python train.py --num_attention_heads=7 --head_dim=64 --norm="rmsnorm" --norm_place="pre" --rope_theta=10000.0 --tie_word_embeddings=false --init="normal" --init_std_up=0.0511 --lr_mult_qkv=0.5 --lr_mult_o=3.0 --beta1=0.93 --decay_fraction=0.913 --train_tokens=497200000 --dataset="wikipedia_en"
MLP neurons of a small language model. Each row is named by its layer, matrix (down: output weights) and neuron, and shows model dimensions 149-244. Each number is 128 + 32 x the weight over its row's rms, rounded and kept within 0 to 255. Numbers have three digits each. A neuron's up and down rows have the sign that makes its largest values positive.
A block is one neuron, or neurons of one layer that tend to fire together. After each block is what it responds to, as a language model described it from the Wikipedia text at the highest values.

L13.down212:103132150134124170141071077086109148134063101157123196088104124120148087125182056165069118164153110133061089134150173129113105118156105159156117177086156111110132074143130117076158066126135107113099080150188184056089131150111086059096168130118167165135104122153143127111100162146117169101
L13.down337:104116163143191078070120116102097180065132127160115139179120094091118198086116087124187122160077102073139145133123109170136121154144165079122125152127139122133114148133202095185160134131110117099107104170163129121187165100127117184106144100121153150182165072140150140087095123178148076099
L13.down396:155101109098120127097127148161105132098116147122100157164132128099082155147157147112144156114116087182063174144124167116107162120155174102091174126158087160129108102112124113121113197150134142092096117163136091153070062166165113088198153150117149127166198135131107095161159196122080102143
L13.down519:184090118102070099155089143081190156132095101126094088108136129107167088140107133083153145125133179114074143101103125083162170119141123110182145117157118093145116144164161069109128108107141124127209133142150122143045127146147100042082094127125179154121081134107138106129151120147088054104
L13.down573:086155113165123118104150141163129118122158089111129124150084098078131097118138110195107083099139123144135105101166140127155117145094104127127108101134096143134149171138125125117119100110098132127096155102131082142128124164144141222196123121112126098130148113113142116076119126104152085119
L13.down584:126135114129149165195158194142125077144159120118089185146141174108099107151067126137124096149115131098148124151149179133108101199073104130144152084117154127161150108148104148127168162155146087087109105171168132105127161136089103118200140114158106094165106105153148138137115174133099103066
L13.down586:101139110076149177198098165202155128078127104083097107121139100152135132108166095085165084130103194142198083167102119119142182128165160145145145091129088112112082154115061134129092156173116138095139223170170180160104119133172159058159170167191113151111105094119139154096137122085159145102
L13.down597:110128125107152072134163175140119130127120120166173145098147135098126125145171171141126093128127141112164123109106119086126131062119149108170124172160062150130136057127105154094156041133150140101099160164154092210109091101116178193077095144083127082127178156114175182193185141168110123142
L13.down640:159142129122151048165129106095150125080161153105132131146161124160065127139089135151128020098251133144166117153108104190072133107118140134170049165166163112144083130114134129120093140112123109135142117108129156145172108101102146113122132159121135126118092154154083110118136113103111139161
L13.down682:087102077143148104069129168113124180082107111118126129124141105096155109101116114138124167079158130092201090165139168124107136122145136145109152057153077150106114127073128157122171159093140145157144122149104113171108103138166125138161161144117168089135156143138099098126095117152129137152
L13.down887:154113118102108088104094153141015160151159192086152156129145081114135068079138107136153121183126146113123134128141117149111143207095129158103067126109148164187083161138129122105126068147157175199123069169142128165091075138148132083090110123128117146176111146158166175152109106152126164189
L13.down911:114112166204153113120135121076132142185164095173081063139166083111142099154084174124133100125127126050112099163131224131086151139173108147109093161184147140095144147155132128126096152058109180116145143170166107047144123167070174145242162207118099164149138113125135149102133129121114107129
L13.down930:138138106188130075106130160143151145089086078135143134129104119094133042068091134122141142065135149103141133068132090162165172164123123085116120141076179129149169129211129175105127166146086123144204163106125122157071048150160111116186082149116153149107150159117078134137109130123128115152
L13.down937:126117163104126140064089120068152112121084066124117140176138128149137184061113163181149176187091078130103112134137146144139161164144134089121096098141104121076147105116086104093085165127118141085147107129134147117100145122120135152059121121111187100163188131096167129114113051102101116130
L13.down1139:127140070109082154122114065172098135114109193150118131130117137201138109038084169092155172155118148104057175099083110162125121160122158140172151130136108095114161125125063130123080077152151145070157110152137134158185104091077153134087115144087091135162124120124106176149089126099096124142
L13.down1197:156169136158132153138116186119184131143105161126145098146149137085122104127114136122128140122190108106133132144075157083106124085145131123188200119147201097088133131125123151118141136151168088132173130110072154082156112124120142085092129155141098098114179172104165142084124135109176123138
Responds to: Mid-word name fragments

L9.down477:109098088136144131128132124169080144135116109085175159132120122124046146173162151097154116155093187080128130136128115150129145132174096159120092183165080116128115085132118179111129168180114112063132144076140150102135133165120127182198104073087157144150135124113103144131116105092133148117
L9.down614:073185110105086118131113175090058134098164122111090124151093126126109127094119141105120140172180104070077151119102097085087135063041173117131207132136117105137107097121172155138145163179088169117154124085130088078145126086116125085138106130115139155165114077125140124104151169106148103103
L9.down641:118173123111122139115117074173118074112175097119054130085144165090130154125113107075153174110129107146089144137117206063157162105184112079117138150167129121104160129038107131090129112102125157149080093138159183163141124160174114104073171166125166195124169135121128105083173102173170113127
L9.down782:153161124052169123183139104142098140131120083132129157146132174182136125148112129104150108106125109085125133088176115086086094112222156124115157106092116136075146088104146134130152133183179102073025128104115102142103114102144077157210119175098153133084121124159157177180080130134128187074
Responds to: Mid-name word pieces

L13.down83:074058118060105145075186160071134085126153145117125134168120138130157120145125103144093136095132138093106171099131102120169125091142146125160130087138121133135147163098163094071091087138176098097165114187213137124133165155124221082060105118112134085148145048088126149102139151139122173123
L13.down176:120068144093157171136113097114141135107151096161147158115137108179096137161066129140089123123196148094200058137109083121166186151100156091107087187087137118077096067141150137153103113176114169073185150186078168158133167115109145144194148119138189080074107105157135121113138089132183123148
L13.down209:122089176100102088144158131188085133109141158071174124079134108114086192148144109090143111161080126092194154136118152128104178133147098081145096097124115095124135193146128175111146092128194088095102124094178129099062121096118058137121133114135081132187116097137204066196106181117104096147
L13.down261:097099129119167098126144107102093120174098148114130139058105172195161109102127144126085135107166122133149083138124085016092165130167096068150124089123172151112105177170030145134137165157080144139128151143155140186100063156132134177099098118133095141136128167115128106150162055103163175132
L13.down287:132150092124154074068107124121169109146118121107086150131066144152163072120103139127123081148168103102107094129096084156115173166177198065142157124120153052169174144144102152144109172162181191066117144129218043132118105115094135112158141154124177161181125154149170112090107113164063123108
L13.down469:189107106147120112126181129109129134131101163103168105128095134138162106157135121069164175139099174131111119068194072173125171106098156142126126135149158130087140161122103132109118151180152123166058108097136086166140162119080151093100101166186160171229092094210095147166118168188154116123
L13.down471:126133118164095110096139091132131079143097161162088138180078138079141188188127133078124141179178150074116191100108151145130115098142103104161120081095120195139117087113065148184146029164138145099125162150136127123124064166138135119107108144087169119121142182140067204120171109088151075102
L13.down495:094148091051073176146124158152194165119147220126131116150105112109155140184139113091142119133138185162156108074097089068150160130168104154108134131141095176165115134127124144126131197175189186093187116180132169066141162144158101111175130078095071172165143105100144131164121102072079124146
L13.down525:073078141150116114111095140140099176154102113135137133119147136107107137150121117172150087132146130135151117130087098086148146136077125141172124150061179097170136189141102057098149138167089084134059108128049191105111123093035092096114121133100141111148121158163165157148138130072136155145
L13.down668:166138115144162157126137105138072170129139109070109136106167098148120122140105108158186163129158097159154107169149148087159152119107109146152126163157128129142134159091133138168104199151096093087160107139138122122138065124137102136191156161115197194133144101176155122197138113126090171140
L13.down787:136098082119123107161081124100111126094124133144072093133171094067173167132143066092176170090224117103171114104128088165049145155095136052134105109163134121093081121121181117138073158100133087152170134111184135112134111129158118177151141130183102109146191126146143106169173132143163159080
L13.down935:168123145167085126154175120086153099115123112141177126085093161123145166119197138120111186096098097124107165126149147086182113131183181099077078116150088127085125125098100178116136099093101140132133113148153204139110065106132106111198118184119141142104087114166109138086142144113154121088
L13.down961:118107154075097069132114126143072109103097168171151132121155106121255086093092067161125135152121124151162135156107136112104110120080103130097126099149081097142108103133124107131104141103115076126061145130161136138099045140092072150081133128133130130121146118140187148156176113124133125087
L13.down968:117096121164096100108136089130195140062116163133156112072161116083172086130123167116126115138112132148130129179151107096141132116112112178182135166121117121096126189182090145166146161130101140104082135085094189126073113100135119144145119095093157096117109134134088092145139119073119126096
L13.down1006:103116141102184131139156131100119091144090158093168083119103156107136074134073109133153115134133166117133143137138103137055164132133138131164132160133131094086161127132140063128210151050168145167141163162172128112152137127175071087136116098123085146064126089112129126051114007156097111129
L13.down1081:106110152117122099218135144156147146110116168145176175038149141131129076150133132100121144171142160150161185141155067132085115140128152111135157135104123075182091094126196132071149091126126100115153141199152150108150078146104147129034119041094126130108079162133072138136141089146164168175
Responds to: Connectors before category items

L9.down141:138117168177133151137110111136129197155137152147088120151135121114088145166189120140146151155180165115147187089146162149144161183173114165170129198140109124133114122124188118192192168150182152122133116087058168147120099116139133151166130113060127142086134054136130181105082112151155085125
L9.down344:133101096093120122095081077147093165183103102205158159148142152082105177119177085094089153155105188168083158053171082122095114127144073165163120166085113131141124110104199139142157129146146119152143102099161112151114137123152120137144124110100124089078083188149144187174106109125139083137
L9.down718:164106191106085161137095051119113212156135129094075197220161149139094207121146093078150122134137151087058147152151127153127126128147151117189172196121127127057100129081161154085128106169208133104151136132130099117148122068135080050229116104123133138132156080187149132141114128093143162151
L9.down814:090107144080075159088124134117090157176169139098180227146098135081112176139168099099076110202125172091128164087142106137105091092135136178192146127118087086087110134166207140078165159114150149137141069101153115092182109087133061082214155153085124130124080089179174131129112111066149131076
Responds to: Mid-word name fragments

L13.down99:175103150095098138094110127122122147152092078124122149137093131113050130167149143146144152152084161169138067139193099105142189152109153083124112143130085122170105131115119085108205119146144123132139113166167134147114168143120116147255171139138115182153151132142151169084134182102190172147
L13.down229:112113143088170124125125091087111167128142121170120128228097097107117112120111112160175070158137084130143097124151161126144156120140152091155037162081150155112121110116121164074120175068134111113069104136139197157122136125168116154183125105131093143219154099119101117136139143119163159097
L13.down266:106193088177123128129141155118095104150135087100116078117104105094149166141155108128132132077182151129084084107162125113191125147129193132121072202135134172150128176082105184124080154130111132116120018061117131115127117072142175163189117110106125145048171063124108131090135078100090134150
L13.down272:177149096113082074083168142178059103117124115112118147129140110145099162175182200142094059078130125096127142149155091148112128091113072142188075174115118153125168106121136132214133169115166163169126109115119191148121110132153130121040097122116107174143157127176218124157163094120166112082
L13.down308:191135129139173098193145046083100138108173079081087113165200158133119157115124173149122151114116099112121132129182145118134142104120111131110096165131106092098184123143134170096115144165165160154161113120127112194145136179091153077206172170133128131150119091145135136093150158172146146212
L13.down390:159106127123176116165175095098205129119106136138140146097109131164093124181146138123113149092128116108069109124123103097139117122086110106119172153026112125130140157148077131142115124152117155175080130097134159103197133113141172128204130145122152118117058095125123150124119108138147147150
L13.down457:159108092187085164187119139118112158094120130168177137169091109179130145136145146107148191167163124141135090126143134098106072146145121114088112119159124140166110162147138115113120099188148101099117108106123123100184170120130197165166140093072185081116095153065171143146185135142160120155
L13.down557:156154157125162114130163155151119102128131139112112112159158112120101127145152087172142183146129126115104150123099171074154147116121159150156150139102109139160139142129155125125114115131112130096108135123188118141098102209171091183255095117112217126158137108150078113206119142188101117061
L13.down571:124080192167159146123116148091137100144130091197109149121121076125178153086152137116139142093136137126179114152119109122113127087045097116172106072118130147134113130145106053155094074091142121131108112112107141099110127130115138156091131146088102138161148121098138125085115122089131136114
L13.down832:143126113122113120112103182093147122141095123108178111156164100113082108138103092111100138137093102125161140112144150137164101105116158155142132087121105123163158093103081121149151151125117152075210107101087090105139105154129143192133106158116092071113150164086159152083101131113064129126
L13.down910:123173147182143178115110155111155102128089089172142128144131084149128109106114071096168118097132141086112064148138161140143112142147144165118122140151123148132172136147157089161150111140146103162178129124164150114112119150098125157068102099085173167139133168128155105137166123132134162152
L13.down1086:058137135133132159143161117118128174097081161156121109141124171131146155086111145143130124127136124110093115130105077059116083135060134180077200092129113127162109108155094119192195138131140117097146085111152145127111156112144111121176127120122131145180071155143135126156160155128172159133
L13.down1092:112131101156145048143115154125149111124071115126103093157147104154124136147154114112191106086168191150148120169114081052160083103140165134165059148039060097169129137155100170106135117157077132114130132179118063112124167092178152135132183168159138135154131135133105102099089134072143126124
L13.down1098:174147096120157116113161118089109147144138118139070171138105135073132165178090144150082125158119067103159124108138175120144121129120098085019150181125171124094126177098146152131091138158082100133169134120168157043103116122131176107241158133157124160080146118119143143171111142157128072141
L13.down1137:123120128117112092130116113136082139120098153117116110159134134078111138163096055154102123146063086231136085099141093099145161073121146092166099145093154130102180195113108127166158147145121082099139135107076132165112167099158121094226121129073110125117113126107128150115139098134146108175
L13.down1193:105151116071164146092111135172148128063103125083089107111188094115121123052145066107107113112157169183192105135132151084092087091130110161148106139190131130159112127095175144226165133152195121106119160116111086099196133147116106168034125177153127113125193197145119170103135116138105167120
Responds to: Growth/change main verbs

L13.down2:079154172132121121109138150127128153148075119121171169175060124105156091165154171104117069093095175143084111098114128141180197157150123122166155126109108126130115099178100147126154160128142121100142160105105135187105130170129103141123087134156125114106144140150107152102114102141167146113
L13.down13:188089114176115113101140146132120118111118169115124110133076082175156069131125107128167141130122140166159154140106125131146163155125116135132121141093155180120071164106091171081170154044141146119108139179129148125103101147186117133033208154115113147103167124097099164144139168173117097136
L13.down72:153164091117139215111154122122125109090112118123117118073150076160116142160116132083093140192144094109108169109069084099112153159112143085151155156109111084192112139113107108123136144136110166140153115094124146130111148171096130085214105148106106134090182086107074109159159164136208125168
L13.down114:134079115148117107084137117145124166103095066096148115139109144145168131057104126096119210170088120114101058150134073104141166141169181137063110145108187121092199109179190107102180137045092077153130074133116145132132068067044141085092089129193110107171107127129118150178126082125132174147
L13.down126:125146094126164068100143130144141108106113145125095113103133160088090112064140148124131128122119179126198156143123106090128147131118177087110072121125148128062086160166102160112152104173108149197153164074082087092129067107094187146039077162115196104118131097114102116140126150123121072126
L13.down210:107164140083097174170180130060104097155045117120183080092082092117193130138143094113057145188125101116091099136164149137106178125169110145125136128147133112090111130129111171097126137094089173129103122149170165114100130102110129127155099100140173129181152136150138119139151143079111169124
L13.down239:086151160142140033205163120132116101143166068180094154072175196181084086138100151123113153113115072110138079146142180177106133137085115174091106140095118132134099120126140103091163071140116147101121087120121130149111144135132132105124119094153120113147166137155100174220135084079144143110
L13.down347:124136114127101099166165116088127097131163099147061150146212111126135151179147153118110124107150141089165107090095123092112142170162145102140219117084111103119114165086129130176186099107085125143117074107155115098081092149095145109141105148103164112153159206142084072105067138138156134183
L13.down601:108197144144138139081117094150109155138140158144123105140182167136114139173071163113177183162120140107149115164098096145146084066159186119100127172157173187166152177142149154137086124111106101142148116069089186164201146205143130124195130110127116108138186161155111149106158128193137135164
L13.down641:103137127092114086092112167115099190106138135132155110066099102133096158112131133150065124138141120173105086160156109099158102151144179125143080141105065133148133097154121088116113214092087139164134159186101070135181120145170103101106132164207097124150110139163069123083135176131146122143
L13.down863:161144150081103139090128118088159103140147148141138093149113100126141133091100103137114131102132125126121131128158139111157105175129135130129125118100176117118153146146133162111091123171154134156098106121136146107183115143128094081214109225165130183143102131159136092143174142164168102176
L13.down1004:129078097147090119140147098143093130145098106158157111133127145111190144081137166094122058156132086090107145073135209120118102119113130136160125072165170180131128090183186109137123129073189143077138206092111108118060131145116107157107102131083187129089145128108135147177112204070110152102
L13.down1009:143130083100115147138141115078186130099123107067133144156166176103159112126136172126090110101101081113112063141119124154148137128171135069153095170112159106085114134131118162168079173105166125157123095113120081133070165121110122121139190136163100166094192152190144072088114170182131087139
L13.down1050:200105093138148129148087108147162169154154187177081126114129121099115159146061121140140085125106136081115083159121112174136090237145119137115099192121065118107110112128107157096087119106117140167115104154102206080073131164155035136194134091149110107140131096104103147123111121110102093117
L13.down1125:143168137084128148186142166152132123109144117142168089183096162147122079171118125124131078165080146107138137082114181106138105103160091086155108143109146103122163182145130156134122193105137142152109092145142082103159130184115136133085174118161127172089164132098129139078132141136117140132
L13.down1134:058145136116120161153091096137120101081123142203113108131124145141169094164118096150079099148155127124092157136112162139088162092100161131149166131129144155158113097096112120094090149181100140127126151083178087138107116093105077164220120190132099118098101151123078097154118110102140115106
Responds to: Given name before surname

L2.down417:123148132138163117130135155136096159139189116162180177140134151081137136166109127124099194141134093084087141191154170139120134148100208073165159125133084206089139142140140120105132170132117102075121092109081084163166164142139101088190050049134144110094119139133118122114140154114150086117
Responds to: Start of multi-part names

L9.down88:113150116115121135105129147110194144116148061120102179136100171134145135144120127169112167145098123140139122076170109110118137121083116128140116143146154133117197097156185236087139159061118158154109121134159085178088118085171147171186150141103152127081152128168167094169170141084086158122
L9.down166:093154101129166131143061097145135150160170132145145168149067121137111114149139151136148079144083145130127126096126111111119143119083135141158149062233096115133101142103127199116110162082074140147129075081192111190074060096094124156193188119091105135181113163209157110174102142125095159100
L9.down312:152119087155110107184112159094117090071126120147145069162099086167127091120135147106132159157168131145098126180164126156181077174109144081133085061114122147120121167115135162141067110087151149166088158125136145104179123118119116104033161136142113104141129154091114132090114125171178161180
L9.down335:119150042169072166118116088122138114127157139049114101131126145112171104138064100187143105137092066104149163075070073112121100131131159145075112065145112103179135142071152164091133091118143128130137082107112126114102127104152189130103194167202127153089112054097097162152082103140147140064
Responds to: Mid-word verb stems

L9.down251:096149132138114215179127138182157142142081145164179149085158166124106098133069099139137110100091184138191126158138097139081124103048056116218189114110143107157147121117058116140168134167108099146141090091124126099101187162136134095203139154089130139114090144162163101100158154090117147143
L9.down365:156160128109170142121116106096178108147115087151151190106121140101161159107154110183157151116109152170132083096160108101083113086072132068136061089175126150106173102144137215128150167110095161114154135127132101171078120149128132157134137143134137120104079151166188111223153132108150142145
L9.down634:175094170141123145100147161130142142128125116136108183128086196142159086145110134118142159119112136122062034160108147161153122145161089090140152102106109128061124148159183107136159140136123157142224189129095102160105075133095112116239136111101158079179088126191121124106130099157187089148
L9.down1109:193125108115110132128094094131169084080126149175130120113164157139160089173110104124167161175156099157149159091125077129121144189137088088116108143078133150148110154123097101110111143110099122112141155127207155155139144104101105174148189106114144087125159163135135147146128166159133187146
Responds to: Main verb after subject

L2.down1105:156138128159093079064112136082094119141151195160067140091149117185160101118132114138127123162149152096174137099151118077109123157152157084103165111154135058146097157127101111132134097133113143109112138139131150112119094132101137129088113204074147111160119165089077137120086128120177061103
Responds to: Fragments inside rare names

L2.down1183:152105140148160149095106190130139099161102125171134127117148086122150095134085115134115150134198123094108137141109110117060141140199050149183199118147075150122119142086118142136144107122095126132107145149155185168143148146079112111099111196099119140125075088154157134098122162128089106121
Responds to: Mid-phrase connectives

L13.down129:193106140202123087105114143172132118096143131126138104093060168147105147102073158107151168107079124158121098152157127147131131171123075160083128138090148137139141080138078119166195081126139166132135122147083100135150157099154175116195146097085113101102152133096131125156091178217151153189
L13.down174:110107151087187056135167133090111139142187111076160122124108186132161114110094156147188147097147147148111157098100122159147088131067121148163096084141196151122163142122057140171147161119145090104116137085123157114158083126127111077069084138117167119120110119117158140097135134084098071161
L13.down270:127193107129163090120104110090142103111088118165103140117091154184172156152161129098157099111065089203110099185123116129196099147168119110130146202107108153101209197078091127149181151116110098116148082201104160154171129145106074153199051130100125113099112170128093155103159131090141154144
L13.down381:121127090163168089152189127163129111168102170111118067132087129081094111104120082130176227166113161107107141046127139165101080179141100097154133110173098094117133155174077111122168119175087157122084177119079153167185132126140154127124091136104137145138134126156179114101089095166154123123
L13.down398:118110127125163127109091123182088137095084120145104131122091183112130159136119124092173101168129157137139117170145068110174103158127098095108120090204129091168131072110194130135143093148116106160165139116160160127139133062128142199106150141143115116149124150157079075133178135148124138088
L13.down402:154157113185195156119104094119137134141078136111072103165096100142107164147135070100127120097059150115151121105139126097105156073094184183094148089163155138109127147019068152145185150087125159132191165109125149071166106123121079112210109162135096102074101081143094150124147186154113101110
L13.down413:134156133056165117086165118107087111153039139082148080102152121096170158158133097064122135098101137050128105111145149134118110194128122146092068135115139125100144168159134111110093136112162133136148119113061044146141095127128082167196144110113131108154152132147155141091165109122117128079
L13.down423:129138162172152105144128124142140169135134067095076103112126137183113124140201124118140111113180095077142142144102149107156147097109185092108173117169189151167209177135093136070181165111177136097135067203088122108118149154130158132209154140154111151082092094146122143079112137114124114131
L13.down435:193137159161078138104138172132164140111111137113101172118130173038149079100139140119187141119145149102156132117124175126098169122096198149192146141121126114201067112151129156101093116128108063130157154104144183133130126098162114093177093127165102127149106098099112163055114172079081198168
L13.down474:151170081101059111204130120119101178148180090132191146138173118148194143152103087105173175069144155160137161166078136135111131137137171173136115110104123119116126151120135127147059082120114130066160108190134086125097181136119088121153114076128115044119130106113110101111126126161098153068
L13.down582:131112086102125087140121161123089085165169191076143113079129100124097146117200133166153164102125179115155111164091087094111148176168126106171104114092122161167140154150103134175173118175144106135133149149176102111116115141126098080122116140135148125096102063175144177123122155091146136170
L13.down686:152150156129118135146112103124155103093118144118134110140123135089124168134100122120085125162147170096188158092068201043052144114136171101176135127182104154088196151120186106080105137153166118115098082095119133116141158119121123135102097137108094116110066097129224117092103137117143099093
L13.down702:187050173107144147102132090128116146206089130122101149153117076185124091142116170138106097173164103128176156168181155093174162124136074169104060049132141134057109113133126182103177152162166105160121073100159104136132113116097125122112122100126145127160116112124160151092045085138150161113
L13.down788:095083115169220174094154143134107169170152121147094122001137103135194122143103138156148105155126148156134155174129139169108135128101086119178089119104108149112124156118135096158119121091151109135152157121102124139162195155091157154048158145133123155135085099203137152056124084183110127118
L13.down821:123106173131129138129135171097124130112133110095148159161126110130167084089142208121171161077123116170135106120130110087118081105114116155150138139163126126135138135117025105099118152137131178133165186180086185141145161135152095089113091119138153104104087179151148117095087139185153144151
L13.down1031:123115123131160101172109082155084093109093166202151144150104135142121109165104125071141162139147185181079126083120100179133122108087165117091093144118146141137133141110083130078123102149129149089152092131145097109121128103119168113098114047115125132177108116113164090130133166121110099211
Responds to: Verb stem before -d suffix

L9.down80:119142134092123099119087156161109104111165158165122123122159146094114106169111111108064112190102126130177135107084098132123132155157104118127147169144133139127193164105157110137101170106171144172088086207086055165172141181102162113114200082198132147130118067149129113126147108149136138115
L9.down183:125078113174078149097146106131099122131133131133151126133103139104124110117119088069137151174109117085168098152145185128139097165128208154171135136133153139075108127112127150134173134119089134073073130132141141149098110133103123142134145136105122137084121084136118135151150077094126101166
L9.down468:105111106140129142115214084158119108154150109118136142182069158162071214110133131073130123152084146151161116186077153105168169128112204129138169105170050125120124117028125174184109075146125089148119135115117136146113120123121117119174159147141080097087157173117103136146151138120173126126
L9.down1183:103128186127088134090120159161084109134113177131171129109139169113097134140055076090167135125114106101204168139127092143196125152099131146129182135160089114204076130145161104129112134100137125151128060088192147144127144101145119151082087132158102129096109162082156115103089115154087131154
Responds to: Person first names

L9.down98:176137154148128100091107113076130152176136123088052144100144106042151194132112140145129151096148113139141093111117076155075076101135138056157133097153132140147078171088109178106183147124152168195162146091115215109111139129139152140144098165128180084156079159138165143081114139122160129169
L9.down433:116148181098166133161141107138126186135176178144109051122087054118116105114123107085144097130182149081181156132170126140134114084151160125176135187136155145081107104109124222108113175167102152097104160138094134111101070098154106112152097134140128144129125112110074146108099178162218108082
L9.down629:112127176125131124118150154117134109137082099145117132219136131143130139168144094115182123165134151099194194110107147113199184140056125152142110116084178139118135174109143097065120154146097092114105117098126105141092126120137169092107091093150133140098134102113119130090075090133157103130
L9.down1014:137108070102088154118117134120060101168158170109056087161107117086152158164049156139089062050134132088132154109150173202173105109115103126131084091142132152127083160135163185128134151097102114161092153139169106110116153114188113104168131146180086127126206097130131074142166101124158121107
Responds to: Field, sport or post

L2.down516:129193164069107089126111110143134146163106113142132146189121135121110134106165133147132171112143121115140147131135121182176175190103180175124091148136149106105149101085143162081107114070124059147067124135133148135077152081113144146111129119139126116110107118162081045029108181126112124147
Responds to: Verb and noun stems

L2.down525:114119099069108153097177113096135147189133166170039128101093105093119143136174125127107128121125144114101114125089087120112166089126079175137102073112158115074139211110085136064062169116081117198104150120126135105168083166145156095192131164171162112120184155131086159107100144162098173121
Responds to: Word-start fragments, table labels

L13.down61:149129153165136130084093045127119153115112111138111127176120108137129126156108121146148077196124081157145144122086146065164132123166159152151211142091164148176131055122118126166116152120109164095146100176087135156140134125164141103100148089103161101123116166115103207160113115123137183106
L13.down139:087167108065081139185110138144135128094115143186130135168120127106151166168144126130134111125148128148132171105072143102143181072148087142113146152130157153125133174086111139140174124147110126170132123099112130068153135124081135160123171185159132144170068102108147082128144116078087163137
L13.down259:141108115127064097130169057085135179143086126115177150139070129121176129162105097084022146100051106122109131166118099064126181176138150167110172185126150166097125153152121155092146153172167156162137117103089110147138160157146088096182075064141058090113145087173155096150091141137121129143
L13.down335:166089146190158100161082186149117170079125123122117111103117127138099137123132081163128168082100115108111141142095175106163086117142156132086105170066137133085145086177164087120184138142110016119039153120097145130108140163109044135129111125141121170128126112149122099122127097097107140157
L13.down343:114088147058169109104089118091162143171122156144138130126208116150143125141159140166169085140167146147133158107164079175145062161170103113171150120103088065160076140133147128084121160125141104166104143078118121177137136073201157152136113124146126154155121157074101154117113121126073142143
L13.down426:098120146096198111129171152123100097085164121172152164133131140114097141107169135131110136129103144177134138087128209122166133166124097123178118189170151136131166133114107126107090157082164145128083085167099162136081103145169155154072112106113139117101160162140175160129196083089117082155
L13.down639:140204163037154161077101108136113115096128142110112086170142143138131098177070156154121116149113127139142098153096128136128137145116102090081156190112126175060133161197140071126123157125125069209119186121167084128094109063117171084132176124187168112135153141186211126177142100128074161123
L13.down688:111115122077187177167140104121121135129169148087150070136172101116152167063091092137109156097114147126124113137049082152108100149147214098113095126115145138108089120146149127157102119145141123176089167144091158134082122116187138104150130120106112143182084126134107175084119153133080030134
L13.down735:072094126121114073083102082108150060128101174129150122134091168180085153142165169151124154137132164129141185118121117124134184160156194093157127154142144127127145111158135108149124104108113085092197079117158113117140121185140172098121131114061162147203132134157087147129123135106128154109
L13.down816:064074061112133147119125125148125158137142114146153113122107128054127144179121152100100127143106165196136098110139184102142139127152154101106097090170120133112117179151159123167098124148161097157123058160132121170094094097032145158080179098157110160170142118128168174113165099111084108162
L13.down926:053136133100142130137109179104107150138166077136147125118123170080134090131128108116138092118098124164128133121121067129205103130138154154195075111151104186114116160131140085093142111146138137132105146179138111127123047143162098111103127207198106187106157111105144065175161135111139105138
L13.down1026:158180154108111128076066125136220134141099139187136138094169112124158095166120122128115134178061124087132125195151089120153063166146111140123077124123132147137116116166147091122111125114167146144158151192145087134137168143186149134047119131066161082117112073178112101109108104123115177080
L13.down1080:120141133161141145205121046160135103098156138155124135114155156113157126137093147128139171086106177120156091141140148162106172144086123088191068083130117127146110181197133123141159155118112110106140111088125162103133124107140117147119154123082159122146150162135098051157170103161021104078
L13.down1089:126088142167180110122078183077101164185148099166139110115087135104111095123140171149123183160134133145132115162095101179135140135091098166167146104156091164147174168142164083102127148162152138085072125097143111100136158116124173105210173138169084084143073157153179165064151119103141152159
L13.down1169:148169169051178156130148157088145137129117124119143139137115098164160124133111128136149160151167099121120120144172124104066164075145086094152095074049144125115084192092136078100154144158148075139123152093127086210098131131154174080142103179172095166139110184133122122155141109163101133118
L13.down1188:094122107163180095126109136051149181155126113171137138074117029111131152083120126123167125118144153128108164123101155080152148148100175170136117067169158163131116082195152155151135136193098097191071123185176109140178174148115140138152207143096076193134098119143166116094143109113133156157
Responds to: Rare-name subword fragments

L2.down238:059103140136183118140133167108097135125134166125100170166126065163112162089124066105055152138103119129152115165094203138046105077145148151129166131096151126186170149134103167149128087094126104112111154160126157131172137110140158130121072132114115152100181127123080085088165193155141083124
Responds to: Light verbs after subjects